{"vocab_size": 16384, "rope_fraction": 1.0, "init": "trunc", "init_std_down": 0.0, "beta2": 0.99, "weight_decay": 0.066, "warmup_steps": 566, "steps": 9705}
MLP neurons of a small language model. Each row is named by its layer, matrix (gate and up: input weights) and neuron, and shows model dimensions 192-319. Each number is 128 + 24 x the weight over its row's rms, rounded and kept within 0 to 255. A neuron's up and down rows have the sign that makes its largest values positive.
Before each neuron's rows, "fires on" lists the tokens most often at its 100 highest values on Wikipedia text that the model never trained on.

fires on: "er", "W ", "ed", "oc", "L ", "ob"
L6.gate442 [154 124 156 154  97 118 164 147 116 133 130 146 153 163 142 136 119 103 160 152  79 115 136 126 132 164 124 137 110 122 123 153 113 154 117 106 122 138 142 110 139 152 139 112 148  74 127 164 142 174 129 137 119 146 110 121 199 151 153 134 112 107  94  97 102 122 116 125 128 149 191 153 112 142 131 138 128 153 152 127 121 156 122 131 116 159 159 115 122 128 128 123 114 121 106 104 122 184 116 173 147 129  98  63 143 137 171 121 151  96 155 156 118 110 138 136 143 109 120 167 132 107 110  92 150 102 124 143]
L6.up442 [153 135 111  82 125 131 133 130 114 143 102 115 128 189 133 129 106 112 138 134 118 107  97 173 148 119 130 136 163 121 129 133 107 179 100 153 166 146 126 173 123  96 105 119 122 103 132 130 166 152 155 110 111 136 125 138 143 175 148  88 125 113  98 132 103 115 138 148 137 124 120 142 150 117 134 105 177 123 117 147 123 123 130 151 147 131 112 165 154 163 157 136 157 133 127 118 143 160 174 141 104 156 144 113 155 135 135 151 155 110 114  94 141 153 140 153 124 170 160 147 135 149 131  86 151 119  97 100]

fires on: "March ", "July ", "April ", "January ", "June ", "May "
L7.gate438 [140 121 143 102 112  65 113 101 141 107 152 121 180 124 121 100 126 156 119 147 125 143 100  85 146  99 106 112 125 168 149 143  97  84 186 152 151 119 127 165 134 136 136 145 119 132 174 152 168 167 106 163 120 142 117 114  87 115 132 124 147 109  87 106 105 147 118 141 141 151 138 129 185 139 142 175 144 137 188 128 160  79 105 125 127 141 146 142 186 121 126 117 123 160 164 124 140 160 120 124 107 136 129 120 146 125 119 105  88 131 127 126 145 149 206 154 166  92 100 104  96 114 113 129 123 108 156 104]
L7.up438 [161 100 139  93 149 116 134  99 142 117 118 150 139  96 126 131 185 105 139  73 124 165 133 121 124 151 139 180 140  98 146 115 129 126 130 157 120  97 101 127 136  94  93 146 159 102  93 131 131 103 134 139  97 129  83 105 125  83 131 131  94 130 111 116 124 149 150 119  93 137 122 159 122 132 134 108 125 157 182  97 119  86 154 175 112 134 103 156  89 176 132 113 140 111 129 105 111 160 156 150 131 104 164 132 139 136 133 127 149 119  98 136 144 137 142 133 121 101 132 139 128 111 146 203 130  69  75 115]

fires on: "==", "==="
L3.gate572 [127 134 139 143 121 167 155 162 120 124  92 119 158 129  93 128 133 106 131 120 115 150 105 125 154 128 159 105 107 129  96 118  76 143 112 120 154 105 165  94  89 154 161 105 120 131 107 152 135  55 112 138  82 140 101 115 178 114 153 153 105 125 169 200 141 141 106 140 140 147 164 116 171 111 142 119 160  99 118 118 124  96 134 116 119 178 172 128 129 108 161 124 139 128 134 103 162 137 104 160 138 139 117 140 102 111 158 115 153  71 113 139 137 153 114 100 117 101 165 129 126 134 104 112 132 140 125 130]
L3.up572 [164 108 156 140 102 122  95 140 122 101 111 114  72 138 135 113 103 137 169 118 156 176 172 103 111 150 111 135 131 132 110 155 109 144 108 114 132 132 137 132 104 146 124 117 130 165 104 151 131 122 132  97 116 104 179 132 146 116 157 149  82 167  84 122 153 166 133 148  98  94 116 117 102 129  98 111 104 105 109  96  75 125 116  87  60 128 115 127 111 119 128 163 137 135 154  92 158 134 124 147  95 114 124  74 140 166 142  91  93 114  78  79 145 109 118 118 140  91 150 112  99 138 123 117 137 115  92 118]

fires on: "pre", "Reg", "comp", "Pre", "reg", "br"
L7.gate820 [122 137 125 141 121 107 132 170 116  89 129 153 124  94 147  97 117 153  92 144 124 153 160  86 112 136 120 128 140 118 130 146  83  82 167 102 134 172 123 159 117 151 144 154 108 139 131 123 184 103 150 101 141 130 140 132 123 102 183 139  85 119  78 113 150 170 109 128 107 148 120 138 137 161 174 150 143 135 136 118 111 134 113 117 135 159 148 141 163 104 112  98 116  96 183  80 129  95 130 168 137  64  94 146 151 137 113 137 142 144 123 186 123 101 181 108 102 150  92 101 130 131 155 131 129 138 134 103]
L7.up820 [113 175 102 118  84 135 110 101 114 112 117 125 131 112 141 152 124 110 134 124  97 120 149 121 125 148 115 156 126 118 175 159  83 153 111 139 123 110 127  96 160 103  85 112 147  83 143 139 115 132 133 153  96  72  60 140 135 138 174 129 126 102 122 130 100 125 104 107 172 113 125 114 129 120 132 133 118  88 138 104 123 136  67 124 110 123 112 105 139 170 128 123 143 152 109 143 168 121 116 150 155 142 128 169 137 134 137 133 127  89 154 113 128 112 170 118 124 117 102 143 113 138  87 103 128 106 125  81]

fires on: "\n\n", "Mc", "Pu"
L3.gate198 [115 184 134  97 163 114 103  97 121 119 110 107 119 129 117 165 153 154 115 147 115 145 161 148 129 153 120 127  96 131 113 121 143 118 125 146 121 168 102 143 112 119 103 107 128 155 117 148 139 126  69 112 130  96 123  97 140 116 115 161 110 142 129 178 153 107 129  86 146 142 125 135 104 144 171 119 125  98 121 124 140 115 141  79 141 153 172 132 109 132 161 131 177 105 114 150  79 126 111 124 125 133 126 105 111 122 113 149 121 119 133 147 145 135  96 155 153 125 123 110 165  93  92 127 150 114 127 129]
L3.up198 [136 127 115 136 134 138 125 114 128 140 111 112 111 112 139  97  86 115 136 124 145 128 117 144 161 160  94 180 166  75 127 129 121 116 108  69 125 133 151 131 144 125  81 103 182 148 126 135 112 133 145  74 134  63 107 159 110 128 115 177 145 155  92 181 148 117 106 174 159 160 125 164 136 109  98  81 159 125 126 126 128 100  95 117 121 136 143 125  83 152 128 105 145 125  93 138 140 138  98 145  68 152 114 128 103 129 118 123 130 107  83 118 106 119 104 150 124 111 111  71 131 138 129  82  93 134 129 115]

fires on: "CA", "HO", "PO", "SA", "CO", "SO"
L3.gate47 [130  98 123 130 162 127 150 103 108 167  94 169 125 131 171 156 139 102 114 119 148 146 141 106 128 147 134 116 131 127 143  97 138  82 129 149 129 139 163 103 124 102 157 138 113 167  89 157 169  86  98 140  98 150 101 115 105 138 134 187 108 136 130 146 144 170 155 145  88 198 117 125 174 138 146 118 137 139 134 157 118  87 126 126 103 104  90 146 113 168 101 122 115 110 133 145 135  82 117 134 120 128 170 148 126 128 129 136 159 114 145 167 167 144 111 148 146 136  96 138 109 118 125 113 107 145 134  96]
L3.up47 [137 109 106 121 158 154 148 117 112 162  84 164 122 125 159 158 145 139 105  96 162 176 118 104 112 130 132 116 180 144 132  99 141  75 143 159 139 134 164  92 128 127 144 157 132 163 105 140 166 106 105 147 116 141  89 109 113 137 139 154 105 154 160 142 162 193 137 141  95 148 103 128 170 132 164 130 150 166 128 113 127  96 135 131 127 116  95 151  99 172  72 113  90 116 136 136 154  92 134 117  99 127 162 147 127 140 111 140 166 107 148 172 134 149 117 121 144 147 112 116 107 102 130 132 120 149 124 112]

fires on: "===", "==", "===="
L3.gate480 [121 129 156 104 142 159 165 144 173 128 131 148 118 113 131 156 105 130 154 138 119 201 105 149  98 110 114 121 175 144 106 112 142 144 107 106 121 173 138  95  98 149 123 104 131 137 137 146 117 122  96 114  84 127 145 128 119 100 148 108 145 162 134 152 121 163  85 142 103 132 142 105 136 143 147 161 141 118 153 109 100 138 135 148 146 135 132  94 122  98 100 106 151 124 110 173 115 134 100 161 140 150  91  95  92 151  86 101 149  92 133 152 131  73  95  77 132 113 118 130 108  91 161 129 126 153 134 152]
L3.up480 [151  86 142 134  98 157 153 173 137 138 148 106 124 125 109 142  80 147 141 119 100 167 169  94 101  81 116  92 142 130 116 105 161 139 160 102 119 122 120 147 133 109 127 111 122 155 138 100 116 122 121  97 124 126 137 105 145 181 138  91 134 145 137 124 145 131 118 181 102  96 120  79 104 150  96 151 139 113 156 101 114 149 147 154 108 132 109 138 133 138 115 159 165 152 155 125 157 153 123 173 138 129 116 119 100 137 132 134 169 145 164 135 158 105  98 114 167 153 102 126 147 109 130 128 139 163 147 157]

fires on: ".", "\n\n", "/ ", ",", ": "
L3.gate805 [137  96 120 140 120 124  70 140 112  78 125 106  77 127 132 109 154 103 115 117 127 115 161 138 124 123 151 104 145 109  94 129 140 120 124 161 147 173  97 115 157 135 142  89 138 110 131 143 155 106  91 135 122  98  83 116 177  97 116 109 135 112  70 133 139 160  64 128 155 121 108 144 133 147 122  89 149  85 138 115 182 144 136  94 112 139 156 139 122 148 165 115 149 114 107 142 177 157 124 151 116 126 134 102 122 117 118 128 141 105 121 140 162 102 144 192 137 157 134  93 181 106 120 122  77 136 130  82]
L3.up805 [166 143 133 131 121 129  90 113 118 111 105 114 105 162 132 120 165 108 113 110 134 103 153 120 113 134 108 158 141 128 111 121 144 137 126 153 135 158 136 128 134 113  89 103 169  98 146 141 101 137 120 156 160  86 111 146 145  97 137 151 157 121  66 149 128 136  85 128  82 140 141 149 120 143 117 143 118 129 159 148 145 101 151 119 134 118 158 133 134 145  93 124 159  91 149 187 165 193 124 133 115 139 131  98 147 108 153 103 104  98 105 109 114 116 163 203 127 133 133 140 173 125 125 113 117 129 155 104]

fires on: "pre", "ec", "Pre", ":"
L3.gate29 [140 146  88 147  84  79 122 127 122 191 162 150  73 114  80 124  93 141 113 139  70 112 156 101 139 150 125 150 103 132 127 110 115 146 146 115 105 136  93 124 176 112 168 108 156 116  98 150 107 168 174 152 125 104 132 141 163  71 176 101  75 131 111 130 119 122 112 122 119 132 170 148 153 141 118 134  88 146 136 138 104 128  85 110 125 131 117 136 123  82  92 106 152 149 158  73 130 137  94 165 122 104  91 129 127 136 116 120 123  87  90 130 122 130 130 126 121 112 112 122 145 112 124 108 150  96  90 144]
L3.up29 [164 151  86 131 165 125 131 128 110 149 129 125 134 136 123 156 123 124 103  89 131 113 168 140 126  98  94 154 150  93 113  96 171 133 132 131 126 146 130  82 124 128  84 138 106 125 150  91 146 128 157 154 147 113 137 152 117 150 119  90 121 132 116 137 156 173 119 116 169 137 133  98  99 147 149  92 158 135 145  96 117 108  89  92 128 163 104 112 124 128 155 130  93 130 119  82 103 142 168 158 114 133 145 144 126 102 129 135 127 144 168 139 150 134 135 117 160  93 100 131 126 142 162 130 149 137 113 143]

fires on: "CA", "CC", "CH", "SA", "CR", "AP"
L3.gate581 [141  87  84 120 157 106 100  98 142 141 120  88  99 135 121 122  91 123 154 113 163 117 121 140 103 116 169  93  93 123 134 109 107 105 106 159 152 148 153 140 167 110 108  98 167 111 130 119 126 111 115 148 148  94 122 131 110 131 149 145  85 170  95 148 149 131 124 124 125 121 145 142 135 143 173 136  95  91 129 157 111 112 157 128 135 150  99 109 132 182 139 125 141 150 127  96 165 111  98 134 143  99 131 114 141 143 124 107 122 120 137 142 138 134  84  78 148 102 127 153 123 120 118  98 147 158 117  85]
L3.up581 [ 93 119 109 149 110 141 115 138 145 164  93 151 111 129 172 114 157 184 133 102 139 152 138 136 145 142 159  92 173 143 125 123 148  67 134 149 120 103 131 100 113 173 157 140 137 113 126  92 151 127 146 138 132 146 133 150  93 152 114 158 150 117 158 128 126 155 125 123  87 114  91 156 142 129 110 147 104 120  75 145 131  85 152 102 116 114 126 118 166 162 131 119 106 135 111 174 158  99 114 121 108 100 142 103 121 160 128 133 114 125 117  92  66 128 134 165  98 132 143 100 114  98 159 137 125 156 106 112]

fires on: "ys", "Men", "sy", "tis", "sam", "eth"
L3.gate166 [119  57 100 149 151 128 113 153 141 123 144 114 128  89 141 149 129  88  99 157 117 132 153 130 139 166 111 150 160 146 118 154 159 137 147 106 109  87 100 139 145 145 132 146 135 121 116 122 164 167 186 135 124 128 129  90 130 139  98 130 160 101 161 134 135 135 134 102 104 138 120  91 148 102 122 131 128 115 127  84 155 123 124 143 142 108 137 136 132 151 129  75 128  85 160 128 138 163 166 105 144 141 155 125 123 140 143 158 148 144 146 141 140  45  88  89 118 144 104 150 126 144 140 137 129 115 154 141]
L3.up166 [150 146 157 130 149 134 162 134 142 105 178 112 132 138 111 114  79 143 130 104 166 160 152  75 155 175 143  88 112 119 106  85 138 128  91 143 127 102 131 191 124 128  96 134 158 147 129 171 139 113 106 145 102 123 156 142 152 124 156 117  93 159 113 174 148 154 114 157 127 126 149 147 120 133 162 130 155 129  93 138 136 121 101 117 138 144 123 104 140 102 133 129 116 131 131 144  95 106 141 134 133 193 105 110  92 131 129 139 150 148 134  88 158 118 147 137  86 134 106  77 133 119 103 132  90 119 186  91]

fires on: "\n\n", "Raj", "Rud", "zh", "Luc"
L3.gate690 [166 124 177 141 121 111 135 173 114  82 141 140 114 152 132 136 108  96 150 127 119 113 102 123 124 182 100 119 127 117 134  76 135 144  85 111  79 153 102 103 156 169 129 135 143 182 132 152 109 113 116 131 149 104 126 143 133 178 153 127 127 155 120 171 162 186 124 166 116 120 113 158 126 168 138 149 111  98 142 107  98 132  89 106 145 170 151 121 126 122 100  63 129 113 130 127 140 111 123 128 103 134 102 131 113 145 139 146 124 138 168 132 141 111 102 160 136 106 154 169 122 113 111 112  93 119 138 102]
L3.up690 [201 126 164 110 112 149 127 159 106 115 109 150 130 122 123 125 165 134 140 163 108 117 137 152 106 153 125 140 145 146  98 138 126 143 104 153 131 163 137 187 168 103 116 109 142 114 112  77 125 150  77 130 132 136 112 129 106 133 117 136 134 109  77 138 115 120 138 139 155 173 141 144 118 181 136 118  81 141 110 127 158 115 119 137 156 155 138 140 149 152 139 155 156 129 109 107 155 166 131 114 159 118 113  94 131 134 141 109 129 146 161  98 112 100 127 118 104 111 111 119 151 134 126 185  77 143 150 160]